python train.py --n_layer=8 --d_model=576 --n_head=9 --positions="rope" --qk_norm=true --init_std_o=0.0 --init_std_up=0.0253 --beta1=0.95 --decay_fraction=0.67 --decay_shape="pow" --seq_len=512
MLP neurons of a small language model. Each row is named by its layer, matrix (gate and up: input weights) and neuron, and shows model dimensions 432-559. Each number is 500 + 40 x the weight over its row's rms, rounded and kept within 0 to 999. Numbers have three digits each. A neuron's up and down rows have the sign that makes its largest values positive.
A block is one neuron, or neurons of one layer that tend to fire together. After each block is what it responds to, as a language model described it from the Wikipedia text at the highest values.

L4.gate595:418509581471483462465503512567486503476481517471496474535454462461529498463465454529508510526414490516533522513509454602497515420415508531424547546580537510577477537550520465484520488492530559478463481523589535464511513504446566519483537483572446528567543528424459541543480487562505415489618439510495516511549400466536508451457434507484508467520490524518522502519521525479532514499508
L4.up595:498489519421482500517608446518523519494434499481515560530488501477475495460515479534521546408492588493530531502531463367522470426578504472498563525550493539523532512564502463483473469540529573471528548509500472521532525489475413489549536535508459401537493506464451499523501521540503495470391534486473521480468532489513467490508513477486511481527488495529485453463516579542524524593583
Relative and subordinating words opening a clause (who, which, when, if), often inside song or episode titles, plus the pipe after Pld or GP in standings tables.

L2.gate170:599484463560497550441483563543488457424532616466487391511514455529501578453561467487521500517474520477471568463529514566569480537480487584483506460506526496526511505510448537446534469530530501526442524510501506413489503496420517461528513452513559544492529570513494538501539500501512520541460439474491534554529543443513518534538526477465420492520440559375431451527532511575456452529550
L2.up170:439531492510532544572514511394535436513474520404531509482444497523479467472523507481493484538506498450530540541560502510458505483518491476450565463600492494435492502483505483484513477511505478473495492462489472544561456529474526548498590524473518490400537525526498505549548544550487482413539570426554559507445510521502565422489440541486480452502516541536550522547510508434518445517488
L2.gate540:444541524533493536543580535494511430483579527515565538453488493436528470468547531493486437463459531516525490521477540557562504502501511432502527486540533440556599499451447409518513544558533480548452505425538499530522524486520545459505499496566509466474442529439513448487461532454497512494463482453463524489509439451581505425481456424578520489516525493480564451454460475487496505497480
L2.up540:527489501492516453511504541509579517460563547417628437541553442480556470439483480596479525413523522535466498434531476493491530505489530576472421472444475522523523511500497484448507466566461488518451540499508493449481515480525463479457491529550430535470471552447507474594496567471506476536527519473515504504547512548505668464481455404438533495541490496478501502547512463502424499433512
L2.gate569:572475507477541516472439495429439443423517513443460505453462475542467528444518529474469456500496566533556473443492453459572527568480466517482569494546591531511451575443468465520512474550505582550470454525562467503511479570503505513475442503472516532562503427524547555491532472495541524547546448570483585539494565531523557528570524549447464484497536448501498446475508446497509495504453
L2.up569:578462450483513504456509531462537477418473512539451546518492489427487476462483550524475458579542463537528500464499473618559484443484433500464501569509556394504479485441514535446540498551494434425529539485482494412440542503526465429429442527537449483510541481534498540506526472491519472453502518412497508492522495511534621514511506460480521495468484462507477428553500418427487558571473
L2.gate2141:443545530594403547499476428514538485526506459534528517536506501462537447542438491550495406498447583538515600565494580443479538515492436508465517507468517542481490440487511493540525515494518469521495492498471447478509544558483482545506483475455541442459498536445464465498479525526538471487490481461510508469518480464592542473447486437496564469521536524502521457499544578481492482510490
L2.up2141:477473482498503542520431467530522499503458482492536526540501542521546424460384579432492550489459482515464540539499497512474390552466473577525493602531455509463487469438437496541486463526512547415508481527451474502490497496526531437474545467504500490446483483492545507488526619492489475503456547462535522473525514450501548476466526474485466484543536543501415472471509505495540519462530
Short second word pieces of foreign proper names, right after a capital initial, as in N-iz-ami, al-N-as-ir, Od-es-a; weaker on table pipes and numbers.

L5.gate78:470507550502511539474551554541531516604552555564511439498520519461461571441516508517534522412454523541495477540519531559539477561540510435490506483543569492539467533511477480509545494505501523480518535530532433487435469544529494523579503487577412566457478561457487420525474520485513516477472422475550557565447530495518504499520518494589484487493497568525412486507473493565426525481514
L5.up78:399505503508515474479420488433503500522512522403604559531464498520527485515522501517522495494489495523487487487483458454479523547484489430543456526455478423430464547471513487486500457589447555570512550582488513482521489469449469509604578546532544542504466540579460513518518532521541473511529503568455468490476517538541502497517447482507431472477503513534473483498485524475522515585525
L5.gate90:517530462567509418464515507446491497498498499467526496511505448463529549532497547510504490522459538551519455497548459502538563444508460388461439505492534553464556522491526491493444431443495487576462484561567536466462501504495458520505473469466431548494557462506520550527531531497453499578512428479496523534513439459588447414540424389521477446433546496463406525494525537492517540520523
L5.up90:437474493505517462501489520380499530496452500539466487469497488526519480526511437516483508468449485409509514497545492415528551553530517521520404513533517481477521467488474461474476492530478486509486468520533522496508527560505519491561452459468592558459498499535486472513512563483507484504434488425455509580458579503522537528452498433512422586477502455479470462510480539527492459527511
L5.gate202:483418535570498497537521461517560520531538457539513476534519507518548505516487481520354443491416432443506524506478471514472554548447480476503515457453563609530574571398457565542440498487492538554535516521513501481552374510512470518449530511482456513472556452490547476457528562488492442508504524517475541489507472421486504523491473460553497513565482461532487406503456453516464476618489
L5.up202:436543456517483505609484482546516512588528495583435452469479474560519515539565446466502534534531545440532473485517468446567525543479530524444422459483489477594511506495511405495600527448535508463479463496504488473491511525483491544524529438542496424430491424520390470503504543501532475489503515495519575532493498518468523448515492505526521563539536583486488442525494494571551510551495
L5.gate294:481618448499485509520474522586458511543540508450491538524540473549532506566431505542460518497481416527538433584485451530495520470495491509502550491478515467567534471489497554432469494486485503515648530478502498469473469529529477480540514470563479530447495528502595481519465579494506490471488508550502488473463508522516463418497508512458503448493533511471489459557486471415502501509572
L5.up294:475506564611526509475546452568486464525526489538475486574595558477518462523483442502449494404544497503479535493526463481523559520428508576510561566531569530444549503504511481516531503478483580558489424525498538483490408504575570533612465470542524489506456531535458427473529431533519502515508567595455451502517441513507541531526518497512503483478563515489493466534541532575445513570472
L5.gate346:445479498528563453471531487465457504541537393473493463490528453513527494447463543518491468529533487495484536629449418520536451571449505552577482483529516497549507540478528516451477531547486505481503536495469471537528450546516534574525577523496477510463517431476435417580500528478477482491585481481552483509495502502561514475454449504508487465547449557510465426461513474456488505514457
L5.up346:518539523453536509546548495547470533585573541553526514496549468569516400526521561582505488498598461516481503457483548378520533518466468496494571513443510517487537486494463549538494543451601569550568541461485499571464478562490515488505489504497454562422504509492467461473513537578456474565423520588532502509468538472520511542543530529491461475474561520481526492483514506507520491490408
L5.gate572:600465512436541464524451471457424542484612500471467530476543464470463556474509460453422464485506497475456517490531548507503487521467532462511495538457500515475468515467476481536577462577513545478519605509512551474541505527479445524449443526491458465492494571466516519517563569487468464521512491490530502536571529483523448483618471514419518472521495536527516556581471467539433522479513
L5.up572:513467537513486438462534505447601459527483474447539519473463559500491506490476536549455524510482473481429468517511588548500539487435518548463563479479497546462541502491533555526469461505536440571450446563495537545483485540549512504513499531485473522524495471478589472484472501466458531494479529443520501530527492524486490452474490459494493550553537521531469524427448463491509471535452
L5.gate720:460411534510519428473476414502486537566497428442546402449451532511597524505461525557516482525471545452514484545540481616465523543499413503511420448505518520499560546584454570567497475475469546557474460522515484505541436527445500488504502434539462446549505468461446493526503572526540495578521429501563472534487457498502500534461453475528569535521484492441462433495500537502485521506526
L5.up720:506484528507525433534538504479523529521477524437485457516503513533483487509534484516451474486462455436521442467441494445480546536479497562471486492474473531499538548527472559538483536448530556567455522438483510482523422426511443554545533430519470524488473507484391563496477511508510471528489486503499529514512535463487518528486464540464516500466518508503548422496487607544484452594514
L5.gate782:485520473512543451524468468508517497534424617522512488484495528507502532554515524523539486507557466488494543550568500499504542545455481494486536509495514487481512458498527535524564518502434526458429500499518559458501432523458541551413543519471447459497484485531489504439569501527492442510473542485542458508499496435542487478500425505497486564505479530503546524449497538534408527512448
L5.up782:554473461476518612526530471507490510533500547465441497443509451551445488482445493501464597522498491505447492457479571487530453515461531481536501490546485486509536573403494515539473566505500563495461515489462464523472469527565495470542476512511523419507553464495499503544480500463475588499458409559510485537483521540502464496501531423561522481527582525457528526445453521543483487557495
L5.gate1185:582545440542479493527522437543572437506530464488446440477578549423526492562466439506508519452544545488483513480545440459579514457510498540469519478500540517456547557531486470580472445628517582514527486518471488555493482469471510575479543431561473414479463489560511564464382488383476488485458467508519440503448529502524508489530492503522534506631509484521528558487463516529434536537466
L5.up1185:544490493530504424504410467446426518449466483513548475463562532446526539520508455489513432510458459590459535504546625499451511503492442495466570524511453482505543527466466506507541497491455506536524528544510511488432464513592515483528531453418550468522532530555509550589445514476486466521497496491522481456500512499481513494456515507528495541490530483543473439466538546520484532460437
L5.gate1423:452509540513523458489501504520473511519574453511553469479513556438490500458564461589491564511468433447475499544414469493544570569538470488477551625470509497464555481485503482481531543490355546520578561474452468496447487486477453527526452479471496548497508562523489474495509474545511396477492528472522433511462490547509484410445448467592524479539528434482497518474464428497453527491413
L5.up1423:532477529483544520504481546476501461505522545553443533505487430524490420537501527565472485495506536461527544490514550453534459532514516524540535515541540429547430555540407455497490493593570440527403483508523433511493512560440496531516581483506539504499446511487463512449446446489480518502490500502516516535540476508493496532517476537503536503518505552464516473428477515533499448484504
L5.gate1674:529516495464567423522446471503518474543454535505508476519456614492487530553472481450488552486493517484548521503519561522520502504574438571579519528513449475485521488500439485491518356481417532549470556495505543446530500484441594561461473537534441536500488534526514516553438516527440465483506568391483496515422475527538550477486456534594531459464545519473394453578535477519499530537550
L5.up1674:483522575590485476436537455537465482515501498521522449436438589549477489514467487598559597440511515503492512529496522491479458427522516453529460510553479511517475520543446386543498500518386540540533460500500491565520500477518502517541490521473512478497527468549479448488456506489490501558491495494454519515480560507522493546511460473433452458464440525489539516447504592461522465507478
L5.gate1709:492548501509491440525539454524624447508502481472495484589498461540523550559519556504518399558492519492518495440479519506568484441476540538481491556500559491502495488572542446469473475528445515527535512549554486574500471518514492568482500504516434474469497499530375472556600526520562536461472468463490542499545431478563515483510475495508480498455491462529556489466479520532458467547463
L5.up1709:521499461476562457408562462538446478447493510466430466482498493517545479473512502492469493570436514428464500445498550442474474504457504553509505511447439567544499551478378504487522450439498502537515513494476483468470533500515515460515511496519446489521483461537473523576503516476556486475502543529515474478443447576486551443480496517501463508524537536421539534501539391405539519550481
L5.gate1748:466490457464480506511509559473485540522487497515560473511530478423513485518521466551485515482455486575537462438493582509528454449523505484507487565552485558471472408488519498440529512476442465525506483509524467539522490565460473579459491474446493449480521527505482474435542526497528442505506463507505546440504561568533515437525483479473567493440451520491528509616513478496548592472497
L5.up1748:548522592459507522463534533525485468561480540446479463471547524464481469526534492494488378490523486485482496501547515528462494519509540455480530438495569455577549626531505527476549456503465488462487550476533499470499423528545596510476518521560526547451465531550471514442480490478506468486438536454505451506597532547515499512513483510435514493509506421468542479493564517517456462553499
L5.gate1784:508534470403500400488505430459445490510552494536495501503462436499540493523444483468557512483510518512506520464455515534493577450504467520489494513539495421572486515456473463515500516368487533501451589514549498467495458501557515536446535542513515492433485525501518493501456561511439500540485431488509540513568493604538490434425506522474480514455476546503496526465462481477394471534479
L5.up1784:446448506493465416515503477495513461505513565491529549477472564483498509498569506495465532501465520498499439511466582447495502463485482475529571550549453458552472505447402531522511588538522431532534469468512466569458503466497508467538499450436514488576515519510449497507516446468519557502522512544526613476500564509471529471541503541559581490514549536473518537527418439486462465575426
L5.gate2083:518487529458487418444492447569528484565545611470489459540499534544569560507485447495536517516509529476501573546518473438477492458504499550532575499492507592519587556520483526471505507522498553496502493529432448446522469489514432586567503445558509488488497489430458497590469558519505470583474519500552535444535524454507517501508489570598483476471583497524475499484523493473418559487480
L5.up2083:602543586503546498515492531446553514504515513531497481471486486448482587528504430477480445516521474476546607437517514471511541525489499569455518515459552457590502441496478539586559473518503492510438546496466531443483393562536526553508557448477487467440497569511515528527521476520511457516512527516490495541473538498494424510549500450494470537513539469478481439455470477589449503480491
L5.gate2084:514577484464587531573567494514511504516498492469544514503502479489490531540495478463465514479447461478460572545464494437594501479448457564506518522484545467420509578453452468493519506501515531432501535512497508458498425553535545511506528471453487491462537465445400443475508560500507473554478411458554552540502504526515526537511472497510499432477533442449505438511570621540463489544500
L5.up2084:585513518526546458491515520519478497491523494539554583491548513445549531551477591514498497440502510566478507501464541454468491547464452505430500541522530545583484486500489474436480559531491531477492501490480484519492476501505468512567458524512595469466554550473496504544490455469506431479501504523515491508443441529480526472510529482545494541410499519432507516502506492515487533547507
Pipe separators in Wikipedia tables placed just before a numeric cell, as in league standings (team | 38, losses | 7) or vote counts; weaker on prose words like located and following.

L2.gate132:500500527541556445514493507511533398493551472434534481592556448497448492459487466528505497509396498537541482546517489539540591503400531478534519563478543498483550482580504556485497532469522515535512510563508498468477552508498470486519528487507588532491465472440456533500527527538515499452529521457504508523492462487518499461499480460429455431544455491506465489558510593498524530523449
L2.up132:471511565474530548522523529471471483512530497469521496501556589574473512518469432533557517510492498470564450446519539504504503422438531440585527445485520568512511512474602508458533477469493500502536609541404522514537480493577406510449499475529550536450480504471474500429492499469464482552475496509520453479428526452515481516490428566461568526477472499526481529543595497506496423503487
L2.gate264:468481486493586434445535451521537487490498524485472384522473482432458488480438560448467514503440531456495477520454502449592509509521440528537450490475486490526532449475555538585560478495513427610445481479570489449522481548481505483516525489479486475548522529464499507591503483536571475526497428486523519524471568438547468503475458505482466459533542510518503516449581543466541573462479
L2.up264:444570491580519493532520469484494523502528546550515543561525456547555424451521508541503512515485469532432512517461474458498477463430501543554476522533480495519468533488557543534530516539581443589461488482491481555516540545473544479539491466491430457507458472477473442569444511535576567422516488536495509540501394514567481544474515430407495487572456510502483517498490477518477551457554
L2.gate823:495503535489505552444509489521543591440539600529462494546457496511494524513447483434574490499470442571549520540515470499456506504476504515484455457511511441402503434481542447507519476448517493487474549475477481507523523532524485485489474522504464466514445481477496552491495494490524536515490518438494511537499455417551503514517489439501549542462522440462461547542529494493491549470533
L2.up823:515563517559499532483542438449469432462499523503434509544504554531449454544533568542567551446448604531493446466530539468547478498522491521546470506492427574523503520563515499540547521511514497485502525449529500524469564470536434563455490454479489496426546516505546529479521488542433530493525529484479451480517523448478518456484524490537458525524530588461493478566535561550552516542399
L2.gate1303:517568604502627536444531454526542462504538515487465493478479453500536511488526489468520448552415483562525497477490566470522524530446470470544462543509487568479497414470528531567553465498429509466474565480542453514483454446526549531495465451556472552490497485488460543520519507493486522587499465531541488557525546477537509465506429501429576491495490567560465494480490551504494523455480
L2.up1303:534511518558517488502495424475425446498544550501526533425526488545464491484438498514483521525449430554540476471566592483511460485496555537476530446528496483457507472490483475486450508465470511452483526529555490535540503594508527528470452415465567444475525497401514568566442504500529575481525487435506514498541497452519471517465503496554457531518555543543508492458492560499448487560523
Words that open a subordinate or relative clause, such as when, that, where, until, if, what, how, especially at sentence starts; occasionally mid-word fragments.

L5.gate373:414453459497587542492519491495529475496512471420568470444528553552516458407499527494496540465513531546512438496458550500495485471547480532551436564455389487504465527495504456535531520512558574455507499536509451429488455486519525553555523505473462495473415458462522512465544575524455404547533442538524542499561514504523461523443507548525526559463458488585468454501487503454487553459452
L5.up373:498512476517521536597507486503529518550527544483479455482579503549539549472494517534549465500466537479499546483478439580546509523497487493457575486522501585488491547458503455469512563528474439486527472508465502510560470541425505444526462531517416514458510531458482534572495539438405451478454488482540533497479549536469480466529489482536452478462509489456573486497494574545489447542455
L5.gate637:543526523460515492562515499543498416459545553548546420484458542550533494457452534449514482461503485553528507508514548557490517574481473555546517535493482429478511510440418518516525525435416447505482531491539520508515500499579533525499465524530401445483492487415529477496466529487484498561495491436518452519539397514542616521470505507521524541491409494504485479489466518503508560518436
L5.up637:509416504596511427460463463464533539517494537452483471530551444495471507428467405493477532427427462461517500524506500470490467530499492447499489518419518512425506532468552543517443464488555549520394490485512484461454529518500462471468461468521485506463619443500556522515451520501534492500539501467527577529536463439474608531516485514471509579559467465486459520512535538445579505503445
L5.gate646:495517574487500509531507532542570478469509552436529490487489450471485454464505424512472560457396506504506500502506508482505434486522504518495545497459529521476524481566487446472533521538485508547482477553495407549506538506499514541542481466509487454524473453456516530505457440543471521508497460481547472415519468450510493525418477468447517458553540509475552523471484490455447559426559
L5.up646:477500495490518479481474446453471420493515514565477394439481529487500545474504425466504473455554504502479542559509487464522523498504488453475412507526497480540534544413579529555493465472493532535563540505478476534546520413482431428557490537526482541537541540462482567428565467431501417517508604440473510539519500535509517458498520574532532559484380479437582480454600506484458499509519
L5.gate653:473510463493535462497487461488500506483561472557474478465445474555500522499481523475589523472474527457503522550579537472480527518485483537544515518546504528500439472567506471466524519469465496496551504541554421454515513561469500509521529510460514495491438458460469402416477477502443558471521490455502511456487546491570497544394454506523446454511498507509463523509478461556511593514457
L5.up653:557496540496463514432443485471461499485476506462466551597536480471526496519417533534534500526439524549476511466538537485517490495433567428532541514457500504491470477457525505498462504435492451498478513496480497505478580524454471455468502487532486551535431448494448532449505493523465522538528492403503490489562558510509472511462520451531472524537485449531489540494481495511574535530484
L5.gate725:513554478445531444510579469516553541427455552481501549452497482465501519547534439517535497403484541487538541474531478495566554521448510518545490509484498517477494509564498508550558509496559491535541494536516474526471491516541456600442475526409507501474468492474505566446543510468523459501429487419494521553512547511568482481491471559493421448427511480576519489516567531403494560488483
L5.up725:431543474453550514524549502522484546494433532496564502487521479391503563598471490483495632516483505480512534483505499529514529550449518467452546493465487564490461489514473534474569520461528437470471459509476571493479498455527567474475516518501463505498521513473461503515538468512487506555430475530453480541530579489505515466555527450541534616415517569449513539548535510477509498514560
L5.gate938:499470487445482446497583463534539518463485562488452461443391500550532558475462511494584471535506515522503527551530456499516459516499458438550536524519579520503528461458562490537526541395484462467465499524548442491565513510473486542556491508526550427553495531460502491525571490554557503550511436475487481460542477532514518465449489486551515482535469550527490541510505533534459533458479
L5.up938:538493454433486510428546472509542501465489485540440519487460480516487515562490465553501483519513576547526470501481486453455508505492529491443506533507444504502460509484418514541445544504483535480513502482501463566532588484527367519488485486527553510535500518489415498424492467534478495491477484461532472494474585487448469420323515461483457516481450575513528629537476461552448515538526
L5.gate970:496572461494543578479399496558520472555543553436464467509549515458537517504530553556487436521507429519523381465561503479549529518504446486472515509502437514455476501476578454502542501533499578554535493513523455512472463521559465503534415499531473508482467536509542519494489508511628525480506437475548445458486478504522509559454454439436520507514467475488546460501456501478447543492416
L5.up970:503499553426464559493504498481484433542558489525458464530469480479532634538506486504495504529505515533468552522456535510552490547503436511545467520457586442487442569483491523480439478505511542372523519548509461472500583519556467534544434490485538502478498491476497518482494591498541431494536460488536512475491511479474427486522469533462545518499482499496552463432382532494513483539508
L5.gate1250:555448526443484506459539492502494481489496507431466500456568423480483536517514457486475519495494567501473493557483460500491481458514487524516539502523525537457514482512515497542491573479473542569487422554509475442512480541420470474469439481407410487521438420496529461527455553503535524509515482546518555481455482450545461457554489446445499542466519473503484565586486512535448562497516
L5.up1250:512514553540549485480539495540612555465513458449508490428540509468582570526460462510572501438484493480551468512524497406553451500525532489484539508458509598514472467465514491606462555456496449566450447569426503492533498482476440472505491523465493440463462521496539478529473482429542461525453538494490574489482502545506453502506455521557428459527485481554536510513525513513464505485513
L5.gate1387:556513457507504549523519426413547475499562516444487429515452544532442576546460516511556469443461497588509555437488573607553582468552538529468503549520553498469472508562538470527523546471524463490477579536488420537523411504445404526481548514427511476453505457466509456515608473517538511539470513487500482479530444564538488433515501488505516497480515481519495499507547504551431508506539
L5.up1387:553504461574545460379461539481477501519518542516424410554485484536526552460528429487498575528459478563479524524492485531574494505505575550458531526484503562497479525481455435487500540464454527540543503493551515554416484424490493531464530411530444488431467504493479545494488492519480553474497502488508535486581548495516511571498524462468506451486537489489515557533540544516485472500459
L5.gate1509:475548498485542499506541458504439467488473574551466483434523473478502518513521477563577518442504520475521497533470504530566561519519422508482495519554462484459503478491519434519491484537470508530502494533540503475586431530510486480545478540358456536464468495474468545469586535482378436504574440460473495518515539412512549473459454518492487453419506494525576504498494580490454525548558
L5.up1509:388593495516425509499587512581536506510488520503454494514482466490512516441509477562583458483463483519506513492560490472476467475513498525503521454484513532504478500454472415555529505550489560499467499475563468525490522545470447549537488483468472581456478556385562488467503472455497510472482424541455500498481525487497491449519546500480516465493525513525566497570490555479427421486551
L5.gate1596:514516506439448515534509537531484550463490534479522498491489520515584457423443565549543510504471529557459511462521552528503544425453537487522479507527436461405471515458573534445555512429469489474397554517529468477475532485552470541552602525504528459503544452429492564501461529482529443556500498455472544500482509482561549544490485499496481599497458528548466522509549498507467623527523
L5.up1596:542474522494575459429504432489571581490490447469496462535469479536482517453492530543535515498592506487488561516416475548466447433466520480513530557531542567482469499484504524470516485436447521522437537559490496462529501463527573494527556512507427529442565501529491464524495495567554498395539517498543547495499436485471446514447485494438471526487487484464550500523457544436463495512453
L5.gate1669:479490400455500470458562506470558600517461504497508534500465480522465580466536536451467552448497522506496487482543487540485468510484560491524446493503536497499486498487462443523538484470524492528562530525483465525497446533529538541422501525462536506528526534439427499506468542481484481437494399490521524495492481516531507526441535527497474508439547487526465443471519485472543577435481
L5.up1669:503515387540447451451531457477539537479472556464568499459553547492501479495591533494615548470585581502513547492571445533465482557471517466499464519554512505525466507459486541520524480477481492441457455548535513589478490454447519517455425500450453474523498494506413469480436497418377444440488509519488452468453562450507547523493498486501525536463546549522434515583595574515571488466443
L5.gate1706:526429529492523496523433467465519463487490440508546482628492520556473519475494465483528471454514507523568528507571462509467465509500488510459636496472509501518550510479519498461415485386472507530525482552551403542526521539473518511486507528527497470482504460474465519537528484503532455493533548466528481473463506464492476452522506516538497560430538479527487464540623591548510545530475
L5.up1706:497479514441424493434558504526537424456472572504505472504601473536458471559515429516491481485522441533568552493478550558474451463526455527507467567537525479557517479498484543478527508523520461451477470498463490457491539492469476518505515465558539567571492501546467575474532481539528503460445576494503519513472451543492492522478476529436512495476471514530518503561532477508548531483538
L5.gate1732:528513536504527456481544536486508503480466435460492418440561452514453474444525495474574507514533526523529477524480490553604413462478475474561460439476539556543464466433507460507461523535493443537496518456534456545450491495504473488511511463492491452483480471551463509496425500469483517451502471479510547488545542510499528485466427521453431460498508524489527497447466516433563557476478
L5.up1732:495428512512502514458426567517494445477508456482446582509526491502477566465548413437509470443517534466490466473426481522490476534528489468516466480534528488450626437516451432445467569521511465474471531475486493548485524438517555558507454497477526467610546542459490532466510498427535458484506506588502514555536465504498504449524535480498505518431526460485559495453509545494498350473493
L5.gate1885:512476507471454518538562520452503468504535498528600479414488507537553479483500562434457500537507580489556540597552498463468511471464507547474452478554580520550451475435520488616455481534524511543512542529435508579529527509442485542501481424526567459495436449464458512518414433516504471444501483468522451444528473480515492499473436480445523559506478501484497520508496503494572527579587
L5.up1885:555493479476453529518460476574465552504508544435527495503583461491500421501497496570569472449435469500487553495486474431492500496477528503552494454580525500525526612460467531507470560475579497553482466458539458529525573578570497517519556534602444517435449442513484499446428535526450569536523475511487500441511412509494528527444511522508487460542505512530523405467496497470505528554455
L5.gate2070:600471473498544501526450431513538454437556582472549480495470483526483519450475507549547506497481457528550507498513510454496447513518511566504526481523516483467475469473581463559406488504493498517561466517527543506596505492560542458519513476497532500532501523562488431479447548520464508455439570415521556562493517512549467561461407479468557436474512477522442519458501520558543456518529
L5.up2070:496520478501421534552583520507481536469464494448574532530573521542491471473473483503493553498518521419530551475521440493506508487540484534425481563489539516524458513481534529576508421504466543526507508500521534482461553447456507525527513454489525571503418470459564535488457550513487483503500563494472480532488466509515540489436495513488502562491536466540456516418440505473481525559453
Words that open a subordinate clause or title phrase, mostly wh-words, that, when and there, e.g. where, which, Home Is Where.

L4.gate1184:545518502483558498491507513489476460511561526467512501458425468476545505499584502509504551498501537455460475457495529500507467522494470505552552499539497484482498461496551481453509527565484597465441432546503514486515482560480549568539529565563418436536473434507485479507449551540524534470482522491548544506534530567534514510506484459601454436473434502458505492491416518555522540559471
L4.up1184:503502506493522480501525551536504516465508474504526521475480506467462423526460554455512461506491546467448493470479592443552512485512455445521516516493476539562551452452455423479490438475495520431558515513466425442485539445534499471592510441443509550545448460451558437526468508500525515504480433496528479445467504549472525505552503535456529490539463525504525494478546514422416494503490
Middle word-pieces inside non-English proper names (Dim-it-ris, Oh-t-ani, Sa-it-ama, Tets-ud-ō), and pipe separators right after numbers in sports tables.